python train.py --head_dim=64 --hidden_act="gelu" --norm="layernorm" --tie_word_embeddings=true --init_std_qkv=0.0195 --init_std_up=0.0195 --final_lr_fraction=0.0
MLP neurons of a small language model. Each row is named by its layer, matrix (down: output weights) and neuron, and shows model dimensions 288-351. Each number is 128 + 24 x the weight over its row's rms, rounded and kept within 0 to 255.
After each neuron's rows, "fires before" lists the tokens most often just after its 100 highest values on Wikipedia text that the model never trained on. A number after a token or word is its count.

L4.down646 [148 165 130 165 138 167 110 149 120 102 143 124 167 172 116 100 135 135 129 178 119 143 113 150 150 141 152 129 126 109  78 141 193 126 134 144 119 126 121 159 156 154 151 118 163 123 137  88 114 116  91 115 119 130  96 165 167 135 189 140 117 119  91 128]
fires before: "0" 26, "5" 12, "8" 11, "4" 11, "6" 10, "1" 10

L4.down2520 [100 144 154 141 123 138 126 122 149  78 102 134 143 125  94  97 155 155 117 115 119 117  83 119 136 146 123 133 115 145 123  70 116 124 121 190 105 134 148 154 149  90  65 111  93  67 105 118 146  77 163 122 135 115 122 121  99 114 155 182 116 138 104 161]
fires before: "–" 49, "9" 11, "0" 9, " of" 7

L4.down238 [107 166 139 144 119 103 139  86 144 143 129 104  91 100 112 131  93 116 117 161 103 139 107 146 133 125 122 135 120 143 149 148 106 130 121 147 176  93 147 165  97 134 134 103 125 102 128 137 195 112 128 126 153 107 162 151 161 127 103 149 157 175 118 120]
fires before: "7" 20, "6" 15, "9" 11, "1" 10, "8" 10, "5" 8

L4.down230 [159 151 145 102 102 138 115 170 120 128 102 136 144 119 119 143 118 123 131 118 137 140 114 114  98 111 117  97 122 160 155 134 132 115 119 137 154  81 141 150 105 107 133 105  91 168 119 193 130  92  49  71 181 193 135 164 125 141 156 155 142  96 140 126]
fires before: "\n" 33, "-" 25, " the" 6, " he" 4, " " 4

L4.down660 [167 152 106 117 147  93 151 128 126 111 128 156 133  98  84 110 146  94 123 177 167 123  96 115 127 110  56  94 119 125 114 111 146 145 126 110 116 195 121 136 128 119  90 103 160  67 138 145 136 101 158 125 115  60 141 123 140 127 129 144 139  85 111 169]
fires before: "1" 30, "0" 22, "ovsky" 11, "2" 9

L4.down2156 [ 96 149 171 149 100  92  90 103 197 112  90 108 128 164 143 144 108 112 127  87 137 151 111 142 138 150 150 104 104 137 124  77 140  96 121 149 102 100 146 100 136 126 155 165 187 136 140  96 113 113  97 138 133 117  66 113 104 154 171 100  72  99 147 115]
fires before: "." 53, "0" 5, "″" 5, "1" 4

L4.down830 [ 85  99 139 183 128 127 157 124  78 159 105 139 133 125 173 176 108 125 104 132 124  97 154 117 147 161 117 159 131 147 133  94 115 107 115 174 135  95 151 160 159 175 103  97  96 147 130  93 152 130 141 179 138  98 123 179 164 133 156  82 102 158 134 123]
fires before: " in" 14, " to" 13, " of" 12, " by" 11, " as" 7

L4.down920 [107 123 102 141 102 110 141 160 118 142 143 110 130  97  99 132 122 166 154 127 122 130 119 152 169 133 189 152 116  90 142 133 145  93 121 181 116  93 180 167 117 120 145 137 121 155 165 104  97 110 134  91 142  64 140  96 143 103 138 122 175 148 151 144]
fires before: "5" 46, "6" 41, "7" 6

L4.down531 [119 148 138 132 140 106 171  81 143 169 131 146 109 183 120 134 104 125 162  98 174 146 145 136 132  99 118 173 115 104 153 131 130 142 163  89 161 136 129 120 150 125 144 143 104 155 168 112 115 114 142 127 113 130 105 157 162 147 140 112 165  71 134 121]
fires before: "5" 31, "4" 21, "7" 12, "6" 11, "9" 7, "8" 6

L4.down1896 [154 110 104  96 130  80 139 164 103 135 106 131 158 111 137 145 160 122 134 142 102 115 171 120  95 127 134 125  83 122 146 152 133 156 153 117 106  81 111 103 150 126 148  98 169 111 130  64 140 162 111 141  99 106 147 120 171 110 119 135 129 158 127 123]
fires before: "4" 18, "5" 17, "6" 12, "1" 7, "7" 6

L4.down465 [133 121 108 116 112 169 121 106 163 133  88 114 130 123 160 159 101 148  80 166 110  99 135 137 138 146 143  97 104 185 143 100 156 138 119 134 128 175 156 152 136 154 148 156 116 108 126 130 119 122 103 135 159 108 119 150 117 111 122 167 156 121 132 113]
fires before: "\n" 37, " It" 11, " The" 9, " He" 9, "5" 4

L4.down686 [ 95 117 117 150 154 135 150 108 111 164  94 120 125 131 121 145  90  87 111 100 125 113 147 100 127  92  92 133 109 149 137 107  95 148  74 109 101 155 154  95 126 165 160  99 130  81 126 154 118 124 139 112 148 115 131 143 122 106 128 144 183 189 136 126]
fires before: "\n" 50, " \"" 15, " " 12

L4.down2378 [130 141 103 131 156 139 154 150 136 129 141  90 123  95 145 129 128 118 164 169  87  98 130 190 151 121 127 167 125 118 122 125 110 126 165 116 150 170 115 113 129 102  97 116 122 122 105 129 116 137 116 156 164 162 117 149 103 158 167 121 125 113 161 134]
fires before: " |" 55, "1" 15, "2" 8, "5" 6, "4" 4

L4.down2250 [ 73 124 124 122 119 118 124 100  88 140 187  99 126  77 134 108  97 128 143 101 172 121 129 114 144 118 114 123 124 170 155 135 117 142 128 106  84 135 156 139 108 144 110 133 147  94 159 159 104 148 138 116 120 118 117 157  93 147 161 108 150 142 167  90]
fires before: "7" 33, "8" 21, "0" 12

L4.down1637 [135 115 117 144 137 154 118  98 146 110 113 142 135 117 107 139 141 128 128 138 133 120 130 143 122 111 129 131 143 137 150 106 138 105 157 127 104 116 111 143 111 145 159 127 180  98 154 108 102 123 102 137 147 144 123  99 125 142 137 133 159 104 158  89]
fires before: "0" 36, "7" 9, "1" 6, "5" 5, "2" 4

L4.down390 [126 119 172 108  99  87 112 119  68 121 167 125 126 150 119 105  93 170 137 164 143 130 140 125 141 124 126 164 102  90 116 133  95 133 105 142 132 108 101 140 158 156 123 173 139 121 116 140 135 133 103 124 130 162 137 120  91 168  88 121 136 133 126 156]
fires before: "4" 21, "1" 18, "0" 13, "3" 11, "5" 10, "2" 10

L4.down194 [125 141 111 174 116 119 106 111 138 117 140  95 141 128 133 100 108 137 159 103 154 136 106 158  98 106 125 158 183 119 138 122 137 127 141 102 146 130  83 152 136 100 147 129 143 102 142 157 113 173 172 143 178 135 141 133 108 136 137 199 130 138 127  93]
fires before: "0" 71, "," 4

L4.down2479 [110 146  86 120  98 130 106 153 172 116 133 152  79 139 135 132 148 134 131 162 113 112 141 140 147 185 141 114 139 102  86 129 151 157 114 133 113 114 106 113 153 109 132 141 148 138 122 108 109 135 141 178 122  96  94 134 159 110  87 158 137 126 170 135]
fires before: " " 70, "6" 5

L4.down368 [132 105 116 154 145 139 142 124  96 117 136 122 119 113  96 144  75 120  95 141 133 123  82 122 149 123 120 140 113 150 145 169 107 174 107 122 100 140  82 183 163 140 128 133 122 136 138 107 157 146 135  97  91 159 137  87 122 131 154  98 150 139 144 139]
fires before: "7" 47, "6" 41, "8" 6

L4.down1673 [135 133 160 137 131  83 119 146 156 104 143 151 105 102 134 112  81 114 101 130 132 132 150 119 139 138 143 114  86 158  94  93 120  57 138 135 149 137 144 101 156 195 141 107 146 119 156 146 139  93 116 123 127 133 128 122 131 205 116 147 158 157 150 109]
fires before: "2" 65, "1" 35

L4.down1454 [137 118 101 131 155 121 122  83 152 119 142 130 118 130 103 122 159 140 163 131 107  55  76 173 109 120 110 104 133 156 139 113  97 123 175 143 129 168 104 123 126 125 117 129 144 146  99 133 120 143 164 138  43 144 141 125 125 112 173 116 124 118 124 127]
fires before: "1" 51, "4" 10, "3" 9, "5" 8, " |" 5, "2" 5

L4.down2524 [112 149 137 130 165 139 102 137  91 119  99  92 100 137  99 158  98  95 110 150 161 179 128 125 148  96 159 129 123 143 105 169  73 136  98  72 151 133 135 148 160 131 104 139 114 118 106 128 101 138 149 137 129 138 139 144 125 125 129 140 128 165 121  86]
fires before: "6" 54, "7" 17, "5" 13, "8" 6

L4.down242 [ 99 161 115 119 154 134 122 144 118 162  89 118 111  96 113 110 103 136 123 129 110 139 102 171 116  81 131 124 154 112 126 125 152 159 109 136 148 133  97 165 157  73 121  98 128 142 149 135 116  99 154  87  98 125 118 156 142 100 131 126 132 124 130 145]
fires before: " " 53

L4.down508 [107 128 135 147 108 143  88 127 195  96 131  93 151 146  73  54 121 121  99 142 103 142 127  84 109 185 136 160 139 113 163 138 118 180 150 117 144 136  87 125 119 106 116 128 132 112 126  82 145 128 119 129 117 146 165 129  97 104 108 127 127 149 181  89]
fires before: "0" 43, "9" 23, "." 9

L4.down2284 [ 92 130 109 106 101 110 128 160 102 126 136 109 135 123 136 127 121 140  42  98  95 131 132 191 132 139 141 131 132 120 115 138 120  98 160 134 117 168  58 104 184 169 144 136 185 134 121 151  97 145 119  93  94 132 118 131 122 140 120 133  70 133 143 120]
fires before: "2" 36, "1" 26, "3" 10, " DF" 4, " MF" 4

L4.down1117 [139 120 117  88 122  80 148 125 165 132 145 123 128 120 125 114 156 135 138 113 123 108 107 145 103 174  90 171 104  97 135 138 110 157 125 139 107 111 144 123 154 128 107 126 144 137  90 120 154 132 147 141  98 109 160 189 141 114 134 129 134 120 104 160]
fires before: "6" 18, "4" 16, "3" 15, "ovsky" 14, "5" 12

L4.down1655 [187  80 132 115 118 109 159 150 154 124 159 142 143 103 127 125  99  86 134 158 134 108 142 113 125 112 143 101 136  93 129 137 130 135  94 123 109 110 135 110  97 121 127 143 112 131 138 156  98 124 124  96  99 115 106 135 103 123  89  81 128  74 114 132]
fires before: "1" 84

L4.down2429 [138 134 140 137 109  86 125 131 158  73 109 142 122 122 114 115 140 120 136 125 119 116 145 131 108 194 160 143  72  96 121 128 111 130 117 162 133 123 139 151 134 158 157 129 173 136  96 173 115 154 173 104 124 109  92 111 136 146  81  89  81 144 130 123]
fires before: "6" 50, "1" 32, "7" 5

L4.down2105 [124 110 158  93 148 126 144 106 113 161 145 102 133 142 151 146 137 113 120 138 124 138 151 153 163 139 137 134 149 116 105 146  91 152 125 155 147 150  74 136 110 151 119 138 108 137 113 145 118 118  95 121 156 142 141 124 131 154  71 132 139 103 133 114]
fires before: "2" 53, "3" 33

L4.down16 [134 124 125 174 172 184 125 118 111 160 185 157 112 107 125  90 111 107 141  99 112 107 108 123 121 113 147 161 120 112 117 131 113 156 119 181 128 108 108 116 123 170 157 111 126 124 133 128 161 135 149  91 123 153 119 168 140 145 121 102 117 149 111  99]
fires before: " " 82

L4.down901 [129 144 117 108 155 116 152 121 126 126 160 129 100 100 127  86 135 119 130 125  84 117  92 105 138 103 131 128 133 119 143 109 174 158 119 131 154 148 103 111 151 165  84 174 115 151 113 134  79 119 100 112 103 101 121 104 102 105  90 110 135  93 144 148]
fires before: "1" 55, "2" 18

L4.down346 [113 178 143 152  95 159 134  83 128  89  70 110 126 144 124 109 119  94 136 130 137 109 136  95 168 114 107 105 155 149 147  91 125  79  62 102 121 107 158 111 121 151 130 146 117 126 148 137 127 113  69 116 149 104 117 173 129 135 122 174 132 174 129 108]
fires before: "2" 42, " of" 7, " to" 6, " for" 4

L4.down469 [154 151  94 137 149 159 154  55  89 117 140 162 134 126 135 132 152 102  78 108 115 151 104 118 135  98 138 129 150 127 113 117 130 104 102 104 100 115 131 135 161 101 107  86 127 116 108 124 146 105 116 147 178 134 175 114 134 132 136 159 147 142 184 101]
fires before: "\n" 44, "-" 37

L4.down630 [160 142 103 123 106 145 104 108 140 140 152 103 147 166 124 141 140 105 163 111 140 153 174 110  94 125  83 158 101 146 126 155 126  90 124  84 109 116 138  96 145 108 129 113 104 128 194 163 123 140 150 144 137 171 111 182 164 104 125 109  98 137 102 144]
fires before: "9" 54, "8" 6, " |" 4

L4.down1450 [155 111 115 124 149 128 111  93 122 165 122 118 139 120 116 103 144 130 143 156 138 115 105 166 129 111 160 114 118 111 159 106 174  90 102 101 156 152 101 119 134 119 141  87 106 165 130 117 113 145  93  93 153 131 107 162 125 177 116  69 111 151 140 158]
fires before: "0" 13, "6" 12, "1" 12, "9" 11, "5" 11, "4" 11

L4.down1204 [ 91  87 142 102 149 143 169 138 136 123 150 150 125  92 164 162 100 120 119  99 126 119 107 110  94 136 138 147 112 132 119 129 129 142 118 153  65 117 142  92 115 150 127 133 137  79 114 115 186 151 121 116 136 173 155 125 122 133 107 113 125 120 135  81]
fires before: "1" 39, "2" 15, "6" 11, "3" 5, "7" 5

L4.down616 [123 112 137 165 113 130 105 124 120 123 130 126  71 138 135 155 118  99  98 158 142 152 167 170 130 134  80 116 132 124 133 131 156 124 131 125 122 129 162 163 161 137  95  83 137 137 146 129 143 133 106 185 158 112 159 161 110 155 179 120 113 113 152  98]
fires before: "1" 15, "4" 12, "2" 11, "9" 10, "7" 10, "5" 8

L4.down431 [ 77 102 121 134 145 146 119  65 135 125 140 130 160  93 125 155 143 135 101 153 143 110 122 110 122 128 151 128  87 134 160 110 136 155 116 125 128 105  94 160 154 118 122 126  94 138 136 107 115 117 151 114 149 116 160 131 130 100 133 116 143 105 129 144]
fires before: "0" 37, "1" 10, "3" 8, "5" 8, "9" 8